config.yaml
num_attention_heads: 2
intermediate_size: 2048
hidden_act: "swiglu"
norm: "rmsnorm"
qk_norm: false
attn_scale: 0.0884
init_std_qkv: 0.0235
init_std_o: 0.0
learning_rate: 0.00192
lr_mult_up: 0.692
beta1: 0.9
batch_tokens: 65536
max_seq_len: 2048
train_tokens: 354500000
max_steps: 5410
MLP neurons of a small language model. Each row is named by its layer, matrix (gate and up: input weights; down: output weights) and neuron, and shows model dimensions 144-239. Each number is 128 + 32 x the weight over its row's rms, rounded and kept within 0 to 255. Numbers have three digits each. A neuron's up and down rows have the sign that makes its largest values positive.
A block is one neuron, or neurons of one layer that tend to fire together. Before each block is what it responds to, as a language model described it from the Wikipedia text at the highest values.

Responds to: Mid-word subword pieces
L3.gate162:127079134106163161092143056120099127129076160084120112109098128098137206133078133102156122091140094154140125149097114104169145124132174107205153198085112128092147124110114101128112140143084101116145125103096119124102029137194135191103146103142078107149151160083153099130117120133085131128
L3.up162:145065122139159139089098132104172174081132133099115125100078131104131153166095133154159140085107085146092189164071100144193114121146098103163122182082125138070133153158117115140116175178069140096132104067140146122080060105196112193109129137135151116140132115093119139139132113111124107106
L3.down162:134144157143113170096138110127120123076091157119141088071042156140166118153100155147155167114132128142109140143103107131148188118125097150182150163123112130101162081110087079143098154135101171130129148059115146105097107148145127178117127124137124108135150121118185070164162127117113123118
L3.gate264:161132094098131110075135097094145122103102147139077129110165134074122170160128088167134129187154096119118117083113139165156119124116113092168131092069096101130103115085109131088127122130125131096089150094057079169068097083079104171111155127111115139080113198191081089144133166144162131120
L3.up264:176147116167185079118106129084106150106163111145140059161158097163112145136106026178098196146107106140106086099117136167108160124134139145127158130135135100073109121104101146123168099081079119105092078107113175112085066094161149115084134073175108096080115178189104158150166099050202085086
L3.down264:166177094109146104076110135104108158067070129138110103108122094098121137136099092169143124118167103126143109075123124157156122159083095129094156147057175120105087112077092110122158123171079096062042138061095102173097081124109119146118178103180118099082090213164086155135148129103177126092
L3.gate337:085075146168093184062150108109131159123101130158123048089094131169168061096126138141178165118163150117127157144085135083158132070128150104118165141076142146161142136103135094097105106180092206129139090086131167083131130108143087166124125065131163072146151134094219125083116132152137142162
L3.up337:129100139147148130120165141139137133094131131114144117077141142086130182149130102114164157131089055073121139133129126069078138133125055072130137108093149146133119099147131134106112150178124157167097134076148092100196133138080111088207116105142126079131156112145172167118114149192199151061
L3.down337:161137167134156150181123163097142152092144115068173131113129151085129152077128070136125210146093154095107117115159129110065128140096135043131061094108139112109134081100089141143137098109149095084092079100113141125122129149119147081149034103135094119119093137120128082094169117100203070104
L3.gate686:160137155146197117083104150137100172138137140141134112163167106140133132145186149126178095155136172114151127171100121115151095147157109122124197123105123166129065134110179102141156142098054122161103087125159155132149041203101088122086176106125116148083148146128121186092119117129115097176
L3.up686:143144124132145120076142204152083133149131170172140068144124161123136119205169144144176124127109151128119140084123135149124123115137066126139166168052097176139111078140134125104172075098075108130096121116170154130080066152115140070081080139087132125062103132170097126125124180145099105138
L3.down686:152174138101163120092126150129095145164124141149147109168188081108122120166181181142196064161178155158118120128111155116119098123093101109123170141095074156117079114077147157126155117105070066125126110120162117116143070170074135073120162155105130095074131175130095112100158205133136151167

Responds to: Mid-word "ir" fragments
L6.gate2016:125099104141166115079091089090138145104139142205137105141155076133136180124142074147195086169142078124142107084140181128154144109097165139165153160185157189058104125108124081148151146137119109101132176137105103140114083142129106156147191185147090121090181130131099124098094130135106152149
L6.up2016:180112148115148111115060163099140163104107180171141144124098117156102078093146140147100126172167145100161128093022177127116128119154150169150103147113131093088144195134101122180100063135128085155105143107129161084097080124095155140131120100170105156068158122165074059141075109129117192081
L6.down2016:201153153101089145086094082149168127076179132101163132131090061200122094123149136150149091191161123096128105100093143147127109180139092120166144134131152154082138143134151106152158127110153138119103149112137146165123108112101134174115115166113117088038156177154135076123076166147139167154

Responds to: Uppercase letter word-pieces
L3.gate327:099135109131132153125116085187195121126159184187122108163156068113118135121066153154129152093128126163109145172093147132145143167094107168083137160073140102147089048159119086140120123112099138124110131152109098136129163129109049118052154115180098189085155128107125116035156108155141181086
L3.up327:194150145077127144114170145064066138117158144079212117101152136078091071104124104115152086134146148152127132129112146136079123124144154104093154066136105127144145141190116099218172129131164118092122166115069105107154129170204121098137111084101125109156151085152116116115094139125155121065
L3.down327:125106148166123086150120138105142106119109115129125138187099150122052112144138130158177133161078064170171151110122178150113161086124104135102105149111171129161117073137096123125138141114132153129101124091112141145134160110128066126160181189110131173117102151123176113104124087161081163121
L3.gate342:126113127073146144105171140110133163154130148126199112128131108108107092089070075156126104108096127163110175105079112145067160114101101159111145120114150127107118081150141113152097134120159122142117090093141172113127145142126042087129158109096108149131105114207097095165094170124155164092
L3.up342:085066148094190130146119091129131137118117155156160141104133097110107086089121169111161106061099116198090137179108106097103142156122108107080123138156122092150103112151109105156073111154130104108110178109102093139094201123153173145123166103111093173144139085191132165148112161169139161162
L3.down342:083111136099169111136152104156111137140090196137174112148122133063067106144102083137187125129102124186123175132126085122108166121150069128114130124109132153153083117134129101136043157111177166163115165072160147121131199096145100122144162137116107156158100120160148084113118149126132141101
L3.gate968:141084180161136146088075124111114144095167185131096112177134075079079115178139093116122164172115133109156124144120174152101121083170115085145179130123140132118106110114182101187090132128160088155100188052135132102116173106140137121132097088167110136129106162072131089142125150118113178112
L3.up968:100096127129130169136061116156099119123112168096091131171114101094120153158161130124127066126117128133149149171100147123132127053173107173123145105137099119129165093119142159132122166113168135178093118085146084081109170105161181160102120115149114127148146178142137126125131181143141169173
L3.down968:132121198145142073085161109137114100105130160141155150129139114132070106119066078116114158140123099119118138102186098116145098159093110127133152126152144116110118127102195111128134158141121161135133134130128153119161123135143123109121137097135111167124133123121115091129140094087159126127
L3.gate1489:132116109066176149062097100092171096160192162161156132088158138113131110154114116173103109144072069120130193135111176152124147119127099162088119137182141135141203148185117142137126119102141124142112093165179089153156178188094091114075091073150097132107093149200073080122094134123127124128
L3.up1489:133109114117109101106114116173070145177100151180105161148115120143150087108169091094181124083127109149166138135091097160138150111117159150094133111094108123130083098113179106145068145163132104152141155051059136105177114104175151133116098172148118159137119127100179163153100146185119119130
L3.down1489:171118133139180109122113116094106177092156140184093103133205119100141174123107040132138110140108071119128129105181138154152091104121079137181094184129151054121145111196137098144143133128154158127114174148148142109122118146150109075166147124158144125195085130139124067104128169142112140087

Responds to: Word-internal hyphens
L6.gate260:161164047111091100077158148153155149125130102139159134061105100101157103163142090134143148114092115114175152134096114105094190168097097157141128072160166133132139153119151167160167171114026170094141185144087130114129128176095077137130143130092144153143124106150183109147051098107094130111
L6.up260:125137066103101119107144160123162118167161091128165153127090091104116144135147084171086142135187143167140097102114142181138201134098108154071142162107127119114075150154184150094138126149094147159099141185066161095197131127130108123104109125112128184115118114139195148098115118107109068122
L6.down260:114161154133056102103167130146140156123178159114190189082113114129070167101110060112155158134118086160116141122129123121139139096077097135052154173118142125082161153105187094123110122196146164085147110116128134075159170119120117131134106107128138149087080140127171111073138093126139121134

Responds to: Hyphen inside compounds
L8.gate1273:097115069098163118174090113174109113143151128076061145123111115135099119100169129090146106119117084151118121075093147122135196129115161182078130083180163077142151105185124133138124054099134142117086119144137140103150103148136187133113121095103141157113094097175116153000062113090120135082
L8.up1273:140176121094093124143095088193110150098096123103142151186191116084094097148159214171143158091134172091100127167152186128082106167134092100080098092071150107124116150146072164114159098134117107193069122071176149163122103096132151092090140091143136140127091152136156066117090107114095067103
L8.down1273:144123147108090185143135051175117133112108124102196130155162074112130095114109135159165164153143139119097096156155180098115045167171110042096115109134123147156114131148102106111153161137111106153093124115116150118064139112152129115101128109106149150134154184103145097111094169129148086072
L8.gate1411:179124137106159182120173118131153153156169070106155184108090149128161114126094152102109107071126151124108161154066177127141167143129064128098162135167140147113121107110153142177172139124093114184089121119101152083129129141130102120092186122098109154105130116122143148132077053148116126149
L8.up1411:064179150097093133109176132181074097160191140138169181091112137047079129136178128129068161138126141092141119113133123122182188120148101150146151129137147181115155107125083164145124047155040149114132062087127114129177154122118113139187179146139076121121131122130142061090059111119101130142
L8.down1411:082138192121074128112151142110126065128134105094177138167137101105059104138072173112110108117124109142105108109114158114115163144115065113081131138184130130130101138098145119125100102189096126132058109160105068080113073099139124168144166100084168105120156153057129142117066111113172086139
L8.gate1823:114159090102137105088136116132140107184112131106139131113191144118107150061143100137131127105090098098117121119123150157143190164147129113117169134170155091133122177163154176121156120102101129144144122148128128117140115138141112164223153168087114080097128114136148142110081115075044179141
L8.up1823:179133156090159082145156165156149156068124105158144142137092130113133137098155104099111157089157125095115113203165142149149112177135133150115138107215122094114177103116143135186175176064112158071140130150063073137142101180165098122133138093072122168117134116103161104135147117115146101118
L8.down1823:154120135113119180113101146169198165090100163116131142128122123121142130157141106127163113100147172120099211192124124151169107142138165147135137165137140154100176135127146089137139138146131132114158132064094075090127113110111112146081202102109142162116153170082101089137103140123134145147
L8.gate2006:129162084131110143057093123171093128151138133123132142130106134084136092149110120073146155099161154113125115155061150146144147164124156160073106093123177112141146161135161158161156141136098143096121091122174157123124179133071081129126139183169126153138121060176161111106047075118137092091
L8.up2006:147069168182114097103137178126174101180190161192180199148100074172116116147155137123089131077110132145169115142114182146147153108140088171080130189121097083105158103109186093179091143120120132147128091109074113098165107109120119115092104145191115106102102107148178116118097123169154143138
L8.down2006:129079153112069114146131137116155114156158092132162142151118131139109164124096117112162140118129100123080148179125159172091163105110096097074129176133107119105109150119176124131141105179112108140101098129107114114166077107060162154121126091120144135075146153084134093104089105151184187109

Responds to: Second piece after initial letter
L8.gate342:108146144126116123117142108042152139112147093224154113075188157168175126067180100147106096169093084128135113093088133111100177155096135110155104137184147146095109062132173160136176113149124129166143119070089103151121076188108126067166146150102143139091160116122130167093126065155117157140
L8.up342:105127085143110118146157108061101116153187109180111135081095137148187108110134124138132076155137107154136130100128140158179131099121118080093139130146169121147130127100112140170098140099143069149115059113146130175111141148079099147065120143081178138172097121153112115112116164109161154146
L8.down342:152098147087037113113096117082075113130083121179111140082102163114063151082110151079142095063133092185099105132126146123102122117090081203149096115157138051151099105128192133112134110118136163148137157116098119164081095116191117084129111137112092177133193117100144215104165136175146129124
L8.gate779:169151074155150149123137080061080107127104126140188115048147086083097098154147097081167190120157139104096118158100100116196143136075128172107120138110138123125033152123153120144143121090162119121160107150044118154153122200096093118131141138192110131068110116145123140064086169130126113099
L8.up779:080145108116080125116125152105166105141077100113079129139108064146100166075140116124130182129083122087164160091089128146129054153165178133127116121160041159104120126099114129085128152102194106168142123098104157125133157126122157114099123070156116129157158108145098097161128189113078093152
L8.down779:095077140153103145103139197183117084103140155112143124088131166150136139123112085167148158124120175108098078112140122122145131133117154105102127091110156151121123189142098153131116110105119104162190158076204171104105142131117084116080047127117149171125137153100101040104101202131091120159
L8.gate801:117107069198178134095139105167107127182130133137093125060083094099137154130165165105084135149161087055122162121148112117145093119122130146143133087148106200148136125147133151099163097134191095135151190120038095121140116128114132155162137108114155125135189095146096169126088097117088137113
L8.up801:148119141108087122121065171123125122119124141163092130123158127114122122104137120117080085164051119077171140114183109142087119080121150177128162193170123125114174087197162076149101158152126134147099177139116116163085090149106169180117138142135170158122096174072090197086081060135123148150
L8.down801:122146123077097137118090131115097139097142067121112182151132059146135177114079127131111125172124137150131148075104137125136150072102065118156130141144120142162107099201144121125154111177138142166108138174114108137131105122061125118159102134144102157069162092133140163102148095165142139089
L8.gate1611:141161090117087134148146135081150119178164167196143110104126073090114115086175066135122132083129126126179169072138142129206098113116178110149130084115097052153174118082111119097198105154187180200179079100146190130020168130053129138157110068168127114171114141111125086096124130136107128130
L8.up1611:122045148181135179085173135154146104117146141155075137075143120178190106107156071147167142117109135141154139134117136120140118071111073113083165107090124153134104137094142156150149171129152134128115134159150122108141119127114116100127113123173123151113134106071086113121126117106052145164
L8.down1611:182109181108132094132172122114152100141163175090144091139124123080085093107141117142140071098119137107164070103138139142096100132123085080097112146159172124117128172131149119128126139110132106097121155152129143095037118145163134164127180104144091178153218171131121123104098179074096185163